From a checkpoint of a small transformer trained on Wikipedia.
Architecture: RMSNorm before each block, rotary positions, no biases in attention or MLP, untied embeddings.
MLP neurons of a small language model. Each row is named by its layer, matrix (down: output weights) and neuron, and shows model dimensions 16-143. Each number is 500 + 40 x the weight over its row's rms, rounded and kept within 0 to 999. Numbers have three digits each. A neuron's up and down rows have the sign that makes its largest values positive.
After each neuron's rows, "fires before" lists the tokens most often just after its 100 highest values on Wikipedia text that the model never trained on. A number after a token or word is its count.

L2.down265:496485477579507402429412428562569504538506471453454521521561570526498561511511469482561517533425517485445520520522486543462489528522480488489504486459493462445418514521485546485498484457449503482469510536500531471500538478537485477575542575501455503493494581581420510531435472536488495487522519440515526499504522535556497468507463489453463463495507569496540445447519505467455490570506
fires before: " " 30, "9" 9, "5" 8, "3" 7, "6" 7, "7" 6

L2.down507:505487513541563504488430478513511529520429501477509435540509535453473530517472490532456482482495476539471520480527456614539525547527482554439423557490451480523503514487537555510443432473589446508532574523554528542570468544449485555511487435470592467495491553523469474464517414578445531499484549508490502481492479522467521500455557571514546448531528479461501474523486518457467568513552
fires before: "|" 32, "-" 19, " " 9, " Party" 7

L2.down378:508486524440447495550478481475510478542424606550485494496588458573411543473474492424546546519529470518601517547487534510432522487469428417541558519438531493534491497489514506440487539476556514459514532565494484478566482485583512532467506514448463538544506515509503504482457485492515445442542490521471492471446527458540534588438613479495456424515487535538499534510546518490519462441484
fires before: " " 84, "," 4

L6.down183:481485469497506433538532450498438520482513484493458569508537464526557473447562490494511516494464439536576458537587552545525533517452480576499480453446534548542503531516517511555526518506554492465506535557479542510507457538569524470543455589458545555504501444489557513545521533452485531458546492477428498500520531501472475582544514489477483502523466543493497448459472515509535453537526
fires before: " the" 47, " them" 4

L5.down551:447486517468522479435494455482502460448469425514509521505502532460549523526519445522567566491498503489552515468499502481513509466522496415489469483534466554437571424485519552551486470511510509486510468550476523527564476510496530508450470513491571431603624466540520539474537552486434539505483428533450514512487475488522406517508563515541515417446459512487497435515489515548483519545499
fires before: "0" 31, "2" 12, "6" 9, "1" 8, "8" 8, "3" 8

L5.down512:557541533492499512544488513468516411456508472448471459442534476477512488548488535484555543431466496484443480504488458456535466527462512456530460465397540468430485500502432484496538528470465487472477540513471488496514541502471542537521515510532502511492452594425565536522579492454494488519538515506527499541570490528432586477524462551508480491445468412449472422440461615560455525547550
fires before: "9" 43, "1" 11, "8" 7, "2" 4

L8.down312:534546477480521422495544527483520468476475453534469496483518514491517474529507520536521463498489606481591527526494551442488482530459490547527578461478494491463519510466535486550533582496496499482502539521392542580464502392463527572477506562478549473461533577474574516481537415480463505576469489574429553495461531524509498456567500525538533525481551458491475405558431523484496467503590
fires before: " |" 55, "." 27, "w" 6

L5.down488:473563460468506505428496519525471450453446448468431531510440509493558434563487494515514538462419548525530569510530533503566517565558400491492460492545478521468464550476443565516537516483511534485501531512559595469499525566480547506501558479493471519566548487554547507466467507508540532511546478495496546487524502485493513521425483516494556520506561480551616469540520468506496536538537
fires before: "2" 22, "1" 13, "o" 8, "rag" 4, "ra" 4, "a" 4

L2.down468:540453464559501466538476526588482500532463568482468511508456518548433519441554504528485536507579626424449510435494481575495455486534456467522408519474607540490511534416516516473555503471524394525529488567479528475497463489503457533490584444544501526513511594477514522511505500551513503526567518551518477529488521539503518517525475470520485513476487546539538493465448495454510506450535
fires before: "-" 55, "  " 7, "|" 7, " " 6, "3" 4

L5.down454:503463535466549514475469509466477471458507382542512605435560539445514568558533516523526462432466470475553538524567477500507520616545447531484561488455466494527511518491526448473540515494463488475549498498539546496547545489479408521449424502464491522508568518601457472491518522454530589471457575486543588455534455495512500466544475538508513498485535481472504516495493440472450451513472
fires before: "9" 33, "8" 10, "1" 7, "0" 6, "ru" 5, "5" 4

L5.down278:486523507463524456442466495477522516566530479502464521470474514507491462564482524504486549543400517490530509546540542543531499485500465534506477559493455475494495507508471465572569489500465467409556485494537487537459459561408477487483504450467544480550485468501511496533558548502525507451452492473510463470412452542506441538489549486457525450518484527595443488525603577409521465520483
fires before: "2" 53, "1" 37

L7.down483:509487528561463437550512536509500500507441591483482532577515526539527500525507544448455500429453581543438520511449467463522574536481456522465405451394447488576504436474552561498414521528502518400532511477475488509495526435541506525467480519513506455525493487526486462478456416467507480548526472480462544458531485537498509520436527490519510509458477555501488512523523533465438502541533
fires before: " " 45, " (" 5

L5.down371:523484552462497484456475410411524452533452493472437482450546518505572506511506513495483524451453508500503461479479544515456458489458529455440447496403467521487531445532497457493458502470527479511516541489537596474443503516539417549489498418530576518505487598439460488543581462492543549461561559492486529512492504481505495542502439506518510506519537509483488478501527529536556440458441
fires before: "1" 37, "0" 32, "2" 23

L7.down37:477477532456495519499479422471509469555479450512470546449540563476497503458538538451560506465466498553564484589490519522505422484443506460483451531436487525514518506506495472476494549465427477470474457493468430448451451497488474489492476492488503382520466478541577543469561563564515529507510498597501448431539538503468529558504519508459542437449498495412493526475548423537474481529435
fires before: "1" 24, "2" 23, " as" 8, " the" 7, "ing" 5

L2.down477:528482532504512442525447482463563511560491494499468521426520548571465552596494525496530486545538488490579561519498522520462494495447440546483471539516475431509514467518527527488496530545503492429516524537510524435563484466442482441411544521456466458456502521494467448521548440547448516526495518490499508500503479509580494551422529480509530450465496500558480481442501609498450499485498
fires before: " " 82

L7.down521:481542456486501474469495412498644532530511530528457543457508471483474486469502498458544514524523475510554457466530439516494536553533480547526387458499450444520510393513492447481454499544481557481528569523466534442472520516550461569500514449586507487532494473543445465571492516522460504503554479550516442506466558430529496532435465521522511529516496514529438482491480488416539510488549
fires before: " was" 30, " is" 27

L7.down195:525465481496494504431501573445501566478454466461500538463492510549449514464482478492513471445550520466524483624562492441487536531529508450466489499437500495504505503490463473457450533488541451472498444484577505497561479452525493512495492459510547550526540528507501479531466506464473592444463457482598446476540566474457479549504517554452484516520474519465541436497530456441632464509481
fires before: "1" 40, "2" 29, "8" 10, "3" 5, "5" 4

L6.down480:450416544429487456418473453473480537573534476528417548534503490481527455497512479500562463512459496446531492502510526487439471482483474510475551496532559509515495516556443526522483514477521465484498543424473448522487490468508522461463553471483525484480469512543442433558514502538508548440476518479525519471479570500535505484480512454513589525527425524540506489501504531424562500543543
fires before: "1" 54, "2" 24

L5.down216:497469467592488556570452521514484547592484641496512503458529497559452504494535542477455559477525596510455564471451544441484528534491521529438442469533494527524494474502571547478457549492460386429428494499527452469472511456507441482490469490526541540499513549510475507493511498506550538515560493474445500552516448468506517528496487504479478517487452427569500560437502496481511459548544
fires before: "==" 34, " The" 7, "===" 7, "The" 6, "S" 5

L5.down630:512520581484453474472419474494566423551491520532499566495599556444499539462487520445418500458483536582454451448552498510514506550499532472464428467550421478426517561499486486461512539468497477495525535489547567487488481512471512539536538495565511510505506479461536508528560543512504492517534518501572470553540515456430578531505523493489461514446512456498548504416517524435487476561506
fires before: "0" 71, "2" 17, "1" 11

L8.down328:500472526527577512501543413485485467561505432543503483488455532512531506518505500437550496479506459519502515517497431428522456500512491545504488489478496540485475533429532537546497558461477502517474522510479489545503503584475549464573529475556442494552423524586546570535514548544493476483527511542431546447447606510425435500482440526500540437509458505523529543439501500531503486445524
fires before: "2" 13, "y" 12, "ure" 10, "ing" 9, "ment" 6

L5.down403:479549497497535520410455490490515513520463560480517475442529547496426535496500477477506537458502535544481482485539586443430459447514491550475457488463542507501541504490498502530504515415499456427598523529562524520530502427511526545534563492493470446541541524546479513569497439470475529492468488460523477520551535473439496555496421465482423516515490503511428485501520548463500510509489
fires before: "0" 16, "2" 12, "6" 10, "5" 10, "1" 9, "9" 8

L5.down357:491429481528499521501549473554501483512492586491460496551538533469458471473480526495484554454494503415428452446529539450467551467571529567510470423499576554475548564524477530517505525473461448447517516535490521556449507524499455431491511478506514542499526475470489460499505542477528525519478384541396489467525505547503437595459483516492539496483482512580505538486491485480483479535524
fires before: " the" 30, "==" 15, " them" 4, "The" 4

L6.down344:525493478517594496523548496595512501477550468483563558454514541493532478534480497514497577476512520531489581515480472528487467538463455518443430479482482487498512537463408445535477557542498448446555510563485493542471545484548467487505544511478506519519513507440540441440518491441515523545490432500546474532463508539482527486563526412451503570475518558527471429481532528461543449544601
fires before: " " 53, " |" 7

L5.down546:505471458579521425483441496504476527519518482519462495508493503501528495462519591448542480432543466476460530560433510487426476516526549544459476474549465575550504449537421518507466507516493483573531539471518594501514519550501484514502489517464498469521479547432531553477482529469496462480565545602455453522472477482456527541498523434535524544508416498520511541435557547503577562460506
fires before: "2" 41, "1" 21, "9" 8, "ak" 4

L5.down430:482492464582476560469450491508545524497485538512465422410487524458562522486474525464476532478465502460524460511425479509498532455455501526508368493499540512459506494443561522513455480555453453484530590539527556494485485462523439567526533439483567502472525521529513492504531523446540485450552509471483525540461454501455453559604431461524487469414499485518456523443528569461460562505567
fires before: "9" 55, "0" 12, "8" 9, "2" 8

L5.down6:451502471469446480470544411524552494460519553502493499509499534446472530565466490509502517505460500449500471500514459461477544548535478514484397513443565600540502462442483511449412496481506440577620550478484527525445599551526457491379518446518496504528458460521496505510457562450477547449499498517482519501465535422485491525466539444524504433478549498484512530500476508465451502541528
fires before: " was" 27, " is" 23

L7.down389:423467495577460496458430515539576535428449447534533499527490570497488517487494498538495542472497547529505483535544520487517557539487485465520461502474495442482514489508541433473533411501452432440502482562520519500439553491445439467441546454523400531504517509465450530499518512477538624461473453497552491516530528524554518534525495537494449519510435543541445482528536485508484490429461
fires before: "1" 42, "2" 42, "0" 16

L8.down131:516458518410571523502503392525450520537547512535509454452497493499468443529482600532525484583470542569489502490493504541495455459556489593489504489464562436462474473570468515516523520423516460501531502476455524539509481530540539458479508478498569504539518475496473540541490433485448592558529499516509477479475558589480493456482507408513500469519492522420477492511546557495524450489551
fires before: "1" 33, "ed" 18, "2" 12

L8.down23:496474469575515559510417597474534523516543548527528462525436481532486526533530564496555559458531513504533425527470533478514485547473408525468456533469595506482440511461484508538561448617457464468480484515494511504542531489438504536518485516484538438495459574537494522454516512445483528461478534588474538480527506381504504511495477510539490520485492490493474554478534524482512496501504
fires before: "9" 23, "0" 13, "2" 10, "1" 10, "born" 4

L8.down609:503556562439474471585431587514501456437508460493456497456497478444511447467535493493548526495483447521587452505488448581503513483450639439551532472466439477478547501492530446475476493494489491500481538523511488519509507536552511506538507542529478461504522481486450527466539529464454522476466465498514463523495486540529460451489476582524437438555509494491491411567465518515508494516515
fires before: "0" 24, "." 13, "er" 5, "8" 5, "5" 4, "6" 4

L7.down173:498489458453494459477509481530492470600524441490582518538508482572557456487508490483518569501505515559478491483595484499487506490489451550501434538499443556456489490496466429511461525482373457519544514565549511442487489510494477518480531487456556453455430427462507455517556518604532482544493444500535494465568482515458491534513547524507535486490504487475401461544449540466521515480522
fires before: " " 35, " a" 7, " been" 7, " the" 6, " one" 4

L8.down33:524525388557538482562466503534539526567475522515510492496544477500523486509531462513455511528522480557549528546462487498441494524515457496435531485477534524427509480546464488559494462550477515547473514579507486469444475518547544478490467508513537442526505465517525443463546493457479478496519569486449517550440402536547543514482535482449570525495528471512425488503455474503484476512450
fires before: " " 54, " one" 4, " a" 4, " the" 4

L8.down342:475466518399612508525482507511481509513540487484548491475548469514505454507508426560518500404523494467575490511567463485475465468544643520553468462525520472517440470478577497503465593473459499519504458468446495527507496442453498511420530494505509409455482537464511436435505517522488498497565480577482490537486483580493523502522551484409508496519507501457493476509519516498524515524437
fires before: " by" 20, " to" 15, " in" 13, "." 6, " as" 5, " for" 5

L5.down464:454485529464535482490472492468501537532511569487429515496548525500569494530533502476528549446534526526469483499501541405493527504464480500497481400469493503441511501477474513533515502452507479433535480551501533515439573588472492492475501494525458470526457501492549555573490452482549574541508520560512528536506550470514500565542555457468472532501485526481468463428461474436442507456501
fires before: "1" 34, "2" 12, " " 10, "6" 7

L8.down596:513446504527544518520481438581505468489478598497520534489546487484496486554503517397506414464477504497443481539529477478440475525502512525475437545492463496554567454568537499530493494526464503507515530531534562433500439517514528522574536554468483432417510526566494529549514530492546498508522456526478610427542511499488529451474587518484543564541514503429458492455561507507512494479507
fires before: " a" 30, " an" 10, "-" 7, "G" 5, "C" 5, "The" 4

L2.down475:536468483500517520447556469495524542529513474459561521481486509491407464544487522457480519505502537481603474485486501495515520514454528419401417485439548562491450476544543495450520529504529503470516579434467541485558537500512506521420475424597533482522501492481493545545547517476503570491538526447514539516455465465464516484467478564524471440512493506506579494459479521544447484485537
fires before: " was" 33, " is" 27, " cont" 4

L8.down142:485502471615451525559444518521545463614549615449466454459449548559474524507522561440482513488510572525510518503424513472502576536486511574456364434447488510468532470491563466488390516505534438461510436543511482496443502489534459548489479493528506529469506484499499502528492491480537527576528488538458529554528455478508482552541556557490540454535479492535484511463509465495513542559463
fires before: "==" 32, "===" 14, "=" 5, "The" 5